Part of a small language model's weights: vocabulary 8192.
MLP neurons of a small language model. Each row is named by its layer, matrix (gate and up: input weights; down: output weights) and neuron, and shows model dimensions 224-415. Each number is 128 + 24 x the weight over its row's rms, rounded and kept within 0 to 255. Numbers have three digits each. A neuron's up and down rows have the sign that makes its largest values positive.
After each neuron's rows, "fires before" lists the tokens most often just after its 100 highest values on Wikipedia text that the model never trained on; "fires after" lists the tokens most often just before its 100 highest values on Wikipedia text that the model never trained on.

L5.gate376:135107124166187085160134131097123160146124079108167139114125124112087125137106087140126120092094137116116144186142092110127133129175100123149142133170142127095153130138162122140109118136109131183144089136154108141112141123183101120071108127091157149137151140186121127106146139142161118162105101119112144113142136134128138094127162130121123099129136133096122134136146109120122106130106150150143120124052114109132127149167116159160138126154164153109086159153085113151107123127121165144138145126157154137123121125117090139096177099150160142151130112127131085143154105142143144181
L5.up376:121115091119082129110128115144112166150107123166093152100078110083129072156108136138105127136125126141125158132178136081117116160161138181155161140144093085133120092107135122146107136151119104148096133122150069085108089137087156090095088141119100129169142126148165121104128134119119133105127168117187145120128153080080106117125149126139126121114166133111140126143156091109175142128127130115169149133114064138115154142104146177086092133096143131111120115118105148141135146116111159141149150109134133145169122119115133129147131116113116177090114167166145165108094126133143119106
L5.down376:131131095127057146158120109135158103140154105144103116101108128103071142132112113126131143101113115095116118128191102113106123145184121150142116108125109110143112100118166117140073102132125170147134116105166104143111137144134168146133144139122165152139119138160098105091103106095105137152116133087154156108143144121098150151093127132126118108152154121094118108133135110156167130168087092122127088149135107156074137123133154172133088125066130097155117106140145105105128096135093086172188125129156152137162129124141109151150150131087140141113153150124169111151112134165127123113
fires before: "1", "2", "9", "4"
fires after: " ", "1", " March", " July", " January", " April"

L3.gate1673:124177093115193127093127089113099109149122122125172140144115154120144172132143146134131142110159090157173099159121137089118123161139143145130104150154151137161119122112138106132136155119171140143136131145157135086185119104108130111148122161142114142152125113119172131169107101145127115119113130137167156129165086074094124111101130135120118138059135118152132110165110140169135124102099131121084136109128147114130127097151139108149113134122102116145112144135132139125107130119147141161123159117150099124101138131152083147096121073113139144135112118116133082159102138115163116126
L3.up1673:121121162136126122087126118155145130163139120085138112095127154147118135102166133126148111063114125152112092124134093131116130145141128122106101157124082121143112097137130123124182129190112121109148125112109169152161149097133128031120124132158123091101123108119128083105130116106098129119108108121097135099115140100116104109124145168081102116140124112121151139130130106129133132134151106109128067152139071114119150162114126090112087131095156162148117131106148128143111092115106108129125126149115147116142112104080136118128140151142124101127146140122118124102143108142114121144
L3.down1673:106103114133146136126121080152127139079116136144112156133098103107133125117093114108112144128108149075146165095132150116121097111162098153162126114143117124134117044138096163075135096107128128130118102138151123112106137146145120129093126077159123141079146123161141158111190169111114158126115149115074105169125125088092131131148122127123150131135169109172170153135090158158115128091133135155086119168112145135130151183154154163134096132123114133102100111156132138127162153136091116097170143146098144118161090136124139160123099113109155143130181138130122135143155106140129110145
fires before: " ", " |", "\n"
fires after: "0", "7", "2", "6", "3", "5"

L3.gate576:142106179137124128119104125151128149119131097082069135145156089112098131135145153169156102152106128080147128143189136140150147125147158104155081146097109157134144134148157112143104118146159135119147131109180132078109165109150094125123169156132114144118138123089138101160134097147138124118152114115161152160120110120124112065174096183088088101113136113100134133077117099142077096184130099134142185108144077142120108137126081107112145103115104123132141090133149139107085178151159135148137083102149125137120148140153117100146143111147161131138124139104125126118142135105114176104
L3.up576:084183171098153143080150105120181142124198129135124134133131138137113123077141145130149116123086106138107153154146146157132123084099103111126124107091140097116133105110145158143121108131134145111148115115087136096139153095121122134108123120111155107151113134106128124113163120117120110123118130110145162168075139121148103108114113141090087127109098073114113141125099151123108167142143151152132137147110117131112116109124117074108087114090091153124161123130142130139107102102149132144108113163166141119127156102145114133095119108162100121116117111107144157091093093107088132107
L3.down576:144131122063152150126143134123134156104141160155105114141108160119165119131123084136116096146152128105079138128168158138146114144130109107128142093118149100121130230171101109144089121145167098118160123131102092163186118102138108112125105057088130105150114117117140118103151102176156141152132140139132133137135076104131159116125117127111102118133151122131146128130120156075109160091077110148130153112169140110114123091137148135130114106114120148140107120139151084105120123157113132124151128129121139100119140145175123157100107077111109100164133092163134135109147160103127122142
fires before: " "
fires after: "8", "6", "2", "0", "7", "1"

L5.gate1485:159096134170118139169105136142112139157132142119125127119111109128131096107128101159098130182109130173106082122053090088095148144152114123133127115103119163151107146152135098140140123104118107178127102153154125130131106156094151087117116118122138083160079137100137115138147125137135112125114146126096133135120158151116137126131087137117097173137142156144135117152118125132099104116121144118131118148122129131101178117104119144132102117096068097161113125139120139133140108091140119098148164119142128132110145123160169166156188115147080124107121154144116140138092143135164148097
L5.up1485:140079123131142108152110146135175164120114136136115110110138104122115110121070107115132127090122107132145122132130131119079123112149084113143133158125174103125098173114136161138131122120144083127126151128165124132123131118119146107132078119112093152126127109129147107146137151129123126147111086129170119131136118114120131136158129142145128129157088131121139113101134193145112105127144131134137129116149163093130149129126128145118114135063138129132149156149186084156141121087111099172127165123145164106085134152163136124167155161147156141101126135116104075119168118097116091097
L5.down1485:106139163183137097118109099194159161110135109112152099145132150109137135087111165109086116148118152111150093120085138154124112139137126152126102150109152129136101096129092134132123125154170104110116115098128108112108154131141166134125117061185118125105152110131154113124148150108157087092124110128118126105166123062116091192100168116118123158163098153099130115127098145094154160175166142109107108125114125089120121086121099135116128136120119111111163176168125152166128140136154144180158137125133131137136122122159140123148166109106137129102127097163105156103174133102109151144
fires before: " ", ","
fires after: "0", "1", "6", "5", "–", "9"

L5.gate1826:126146126087109150120112133083134145116098086130103137107119115161118105127154123129159140104127177101144128116095089085101128125137074135139136163124125105107124144094147128145146107128157087147138149116161135177145152112090150127136120102155142114105097124155141137129111098147145110125166132146123121113123134138079126149133125099100114132113118132128145128103151135087148162122118121095157149145135124140158119131160099111151139134159088106154110099106133155149147185141174120127159098137164154116093135146110109135132100119143125123170175137107121144141143048134132127157
L5.up1826:116138108092145122068172154120124141117168148137093112131134113115142125051104125189127132111110178150124113151087114154148119118131101137101115167136144104119124130107108131123135096123099146137146157129133132138134097091121123114144120085152144107122124134159120155129147150163093106154130130124146087139197162100142116114149141117132139090147124133070108142136202126090156121137140121123117162135141086153135139133131185157118089121096114117126134084128134176104147156116125089132162129160135148076107147142130158126119093103157154134164165147128110090141106102117152106108
L5.down1826:128155096139180111138147145142114116113129109120137137148126122124150135124141102150124133153141107132100119166152083132131106124171128097150148115119164132119130167149114159191073135090148106131144099164135097105101103122129128145098096125137180092075130099142145123133160139109113098151163147154121110127113150096133119157120146139113114175133131074104146149177114137096149167125120153154075140160157100159146157140096147130164115105143153100143147129112128114116159139135161113135154147129159135084144141167123130159162130144163105131155124087152111105151143144134164111127
fires before: "1", "9", "–", " ", " –"
fires after: "1", "9", "8", " (", "7", " "

L3.gate148:120101157117124116120134118137125140137129154104159136153160102140111102109131135155136076142097101156119167142135118174154111133143149118161141103143135145068089177141127141104131131146131175126125116088142101104130121153146175129100143139168104157120156123157111109142113166118111147177108095140112114173139120115116137126166118177096124152087148125151105152085079112144171131121178143141143163119122116153117156150117141139122151134138163138138100123099086104137131076107092071122187122137131160142115128133111129168160136147100119123137127140116120169138134136167139165087
L3.up148:113115151131112099113122135129149108159157120134140103117125143095136135109130141134143074112131094123126126162097131096134089108165155097139175128131125175156144127106113150129096102100175121164138150122123138105102103157103164110104138132143120149100171163127097088092145110112142107133120127169121082139091115126129101122125142107114092117132148108133110073123093086137130179145144146088105114105083131100146118149167115141125176119108135135100196098082077117155129138117128152139162120126150140142130141096146148190139117138166128130175133119140114136168196155122109136102
L3.down148:095105093110191095165142124165146123121170154173141126132146154139108130139193175156116134133133155160199120133150117086107112134138092123123122104118097129095115158145116136119106094134137158107103111127132135156116144141113125131144150145108123111116144126123130104079083102153078183092110151124160106135107093111136083109141096104144137101176141145147115129123067146133155139087106179124127164103113159107148130122159140118107125162124136153087140147117113171146067105149123123145124107147112144138129095141107152161112146110118117147117146111148176171116129127157116132120
fires before: "===", "==", "=", "-"
fires after: "\n"

L5.gate1179:097184121138134156138109128126155151169142096152135089102161121172105168120137113126084142131128100150124142143120147106103093132127142157141140167163102148135123142123119097116181097114131137149125130122162087143151113157116125136096131130119115146108150139134143098090134086171151126145144080107086110109129090086157128111154145141141087160134155139154117127156126130089112068119156123116141138135158173121134166111135136129147091138093143107111117131159123148142113118105155135102107113121132132081128132110121181134085112142179188123150107114133137161136135104095110150126
L5.up1179:133162166146177164140143174142153152102114111095145108166158119162149138143168112115128134116196116113141141168067153142108098102132153109073112118100100144126112131116153138093121155179123120109104148110130124178139135122173128084132107161160123116102140106093091129089144128132087138095127138133139148147113108144112107111127107110109115132130103107171158154137136120123167140141148113116174150142135089142151118121145119095152132142152119129139166181120118090150115178142078115144170093161104117110163121134132089134142105137168143153167103125105171119132132146122148196095
L5.down1179:186146128115176119117142131121082157096151127125130127096154135108118145114156107151073102130121120090135166132072170131125117127105122112118107157134077130114160121120091139131110058143135127149081184152153158119106131133101116074130079103175138141100096114111097081101143103142122155077099111107140095131124126155117125129119104161158163106113134103160118142139162136103122111127141127131125160132092119136171120129163143159146129136109157108155120172096131104148119147095141144127116123120134112137147145120123120131147106151139114159098132108109158093136075158116125093156
fires before: "%", " |", "5", "8", "7"
fires after: ".", "8", "9", "7", "0"

L3.gate2047:137154127109095104125142129125130073118099115089172153103136173145124097155085119162145145141103106102132161160108114139122127149173165172127097141123125152085112117117137098122115111126079149122125158068114155154110122112097138152099111135173132090140136129125152140077139131152168098149079103125103158093129152119163149086141146131099132106120129114116150123155142144136097189134143113133090129152114074117129086094122144131124168134144202131151165120145094174111134122163133111097105130095140163115087096102136102075113134136110183123138113123141121135106135157150121116182
L3.up2047:124149108143138162127110150148113120128114095124155150129168134148155097132173095157117145134160142150089130142121150121091163127169121113170143170133100191140187159167086151143155077102163111175159131131139070142132153124172109124131091154110110133121127139107107126098147114140162152098142111164099132145103095140126135132164106108109142133097142129131103095093112169114108119158155155114198101106106145098106119156139126105144154133122133132124086090096125118108133115110141125131138139116102116144120095117107096148177145139131083098133092157098120152150125165101163127137
L3.down2047:140134140122093116119131130175134087115144134156156143112139160152127146128124124116105118119131134143141093098121175138128162125117125142136071140091210101096134148104129128155107147135141091135163103117152121103120097122144169104107118155102142127080131086117084146102121137128147154112145128131153135120123093153131120106100139110142111138143149111114131077143147172152118126123141080085142098152119132155175130127093127115121166122151161098106119073114104141122166099104114150167111102148094135141106082108155101137128157138119100163156166120098138120106124125122119167127
fires before: "==", "===", "He", "The", "=", "aba"
fires after: "\n"

L3.gate1689:136146106168125084134129145134164059113119088144171094159152170122125097151095138127129113128123165107125126117160109094121126124119117149140129152155120101098120142109123102151113127125131083113131161132161141141094142129125090135065147113113139118143138163129137142124093055130152153142130146137136150119116126140129154127111158122131126097110109149097127104124174123117131143130125124109166140178126117129133125157135112105158150149099135121102099165101096160134117082165119196128086179119097155121172170138103132137188182123135129130092113158078108095129129076100130105098
L3.up1689:147131128126139148137132146168170115140131076141139167138140139146123107146120152110104133134110083144123118131147094099130134165146158134123123106143118117106138124168125155126092139130184166113115091129123102140139104133116155136118137133155158125112165126160139154093115097104109156135130174158120151111142097135166133144074140132115134115125109137084133094154121138163104130127139124116120088132082102125113153128145130134145124113121151162092089116107122145108148093126097125127120152100123146123139147124141166129118143140095077098168101159161127120113122152122111121133
L3.down1689:140088072151141116135106118173160124137122107176073136134157148090119082100144151112152132135086154137095111128152138135163128101113127116167109086146075156108157132116095125129106113135128163150100141148133112101115084167107118121110127089120154145132114131145128133117136084110114149162128118156110167146149090070168138158133164129187136136149152192114127118109135120158145110087116116137135149135167109129112107106144142163112100121125117151119123091165109153152141154150110091165130152095168112114123116151105117107142141148154171141116139150104121152119126156172130147151
fires before: "9", " ", "0", "8", "5", "1"
fires after: " ", "-", "1", " Country"

L5.gate300:138147082108112130130111129133159156117119137105096154093100168128128115123094134090133147121082117066176094172151092103078135126117115128163098119145140130137137104099129119098129141102095144151113111140134151153074146132083145151129117119140104096151147123123115148126125103110098150152095100124074131116102119115108127159119152103096119168137118107127148126103107115061128158102142075142137138080154077145143147114112132112121143105117125096112118094111126135100145137109134092105105143137102140144099109150125124147160157134105133122080148118172157129157122129100153101111
L5.up300:130124120156104115110127155147121131150161135117160122138115139148132124165099155159108113140131116165120137165137151139112097109105109147101138116120118086145107169138102200130107125137109124104160120151112159151124099119130136177122101099114110138146146124116132115142142091114162150107084134144091111138133092134116151127129119117113151080102132078134100120125187136129098112101141150181122103112139075141071140104156139173079142138161117134133124121130150107151108121112095131141116102127132116138153089164165150146098136117123151152123098147101148103148099163142080111180
L5.down300:151119141130123129121151091111129137126148099123128141130158125118123150123102142133091125138154142076156169082129140147129126137138101094110119092148041121120103103153144118123109138135122157117091112142067118139140128167134127175113145113140120109121169105135108088108131142121131150167101108126088115125092117107083149134104127113117137145132096125127158136131152106144125128069115155156149106133083132179138140090126140143149108148149097102112120058127134119153125153136093092139135111143125120125129143116110146097144090133144067133146169140140114126147138169148146149158
fires before: "9", "4", "0", "2", "6", ","
fires after: " ", "1"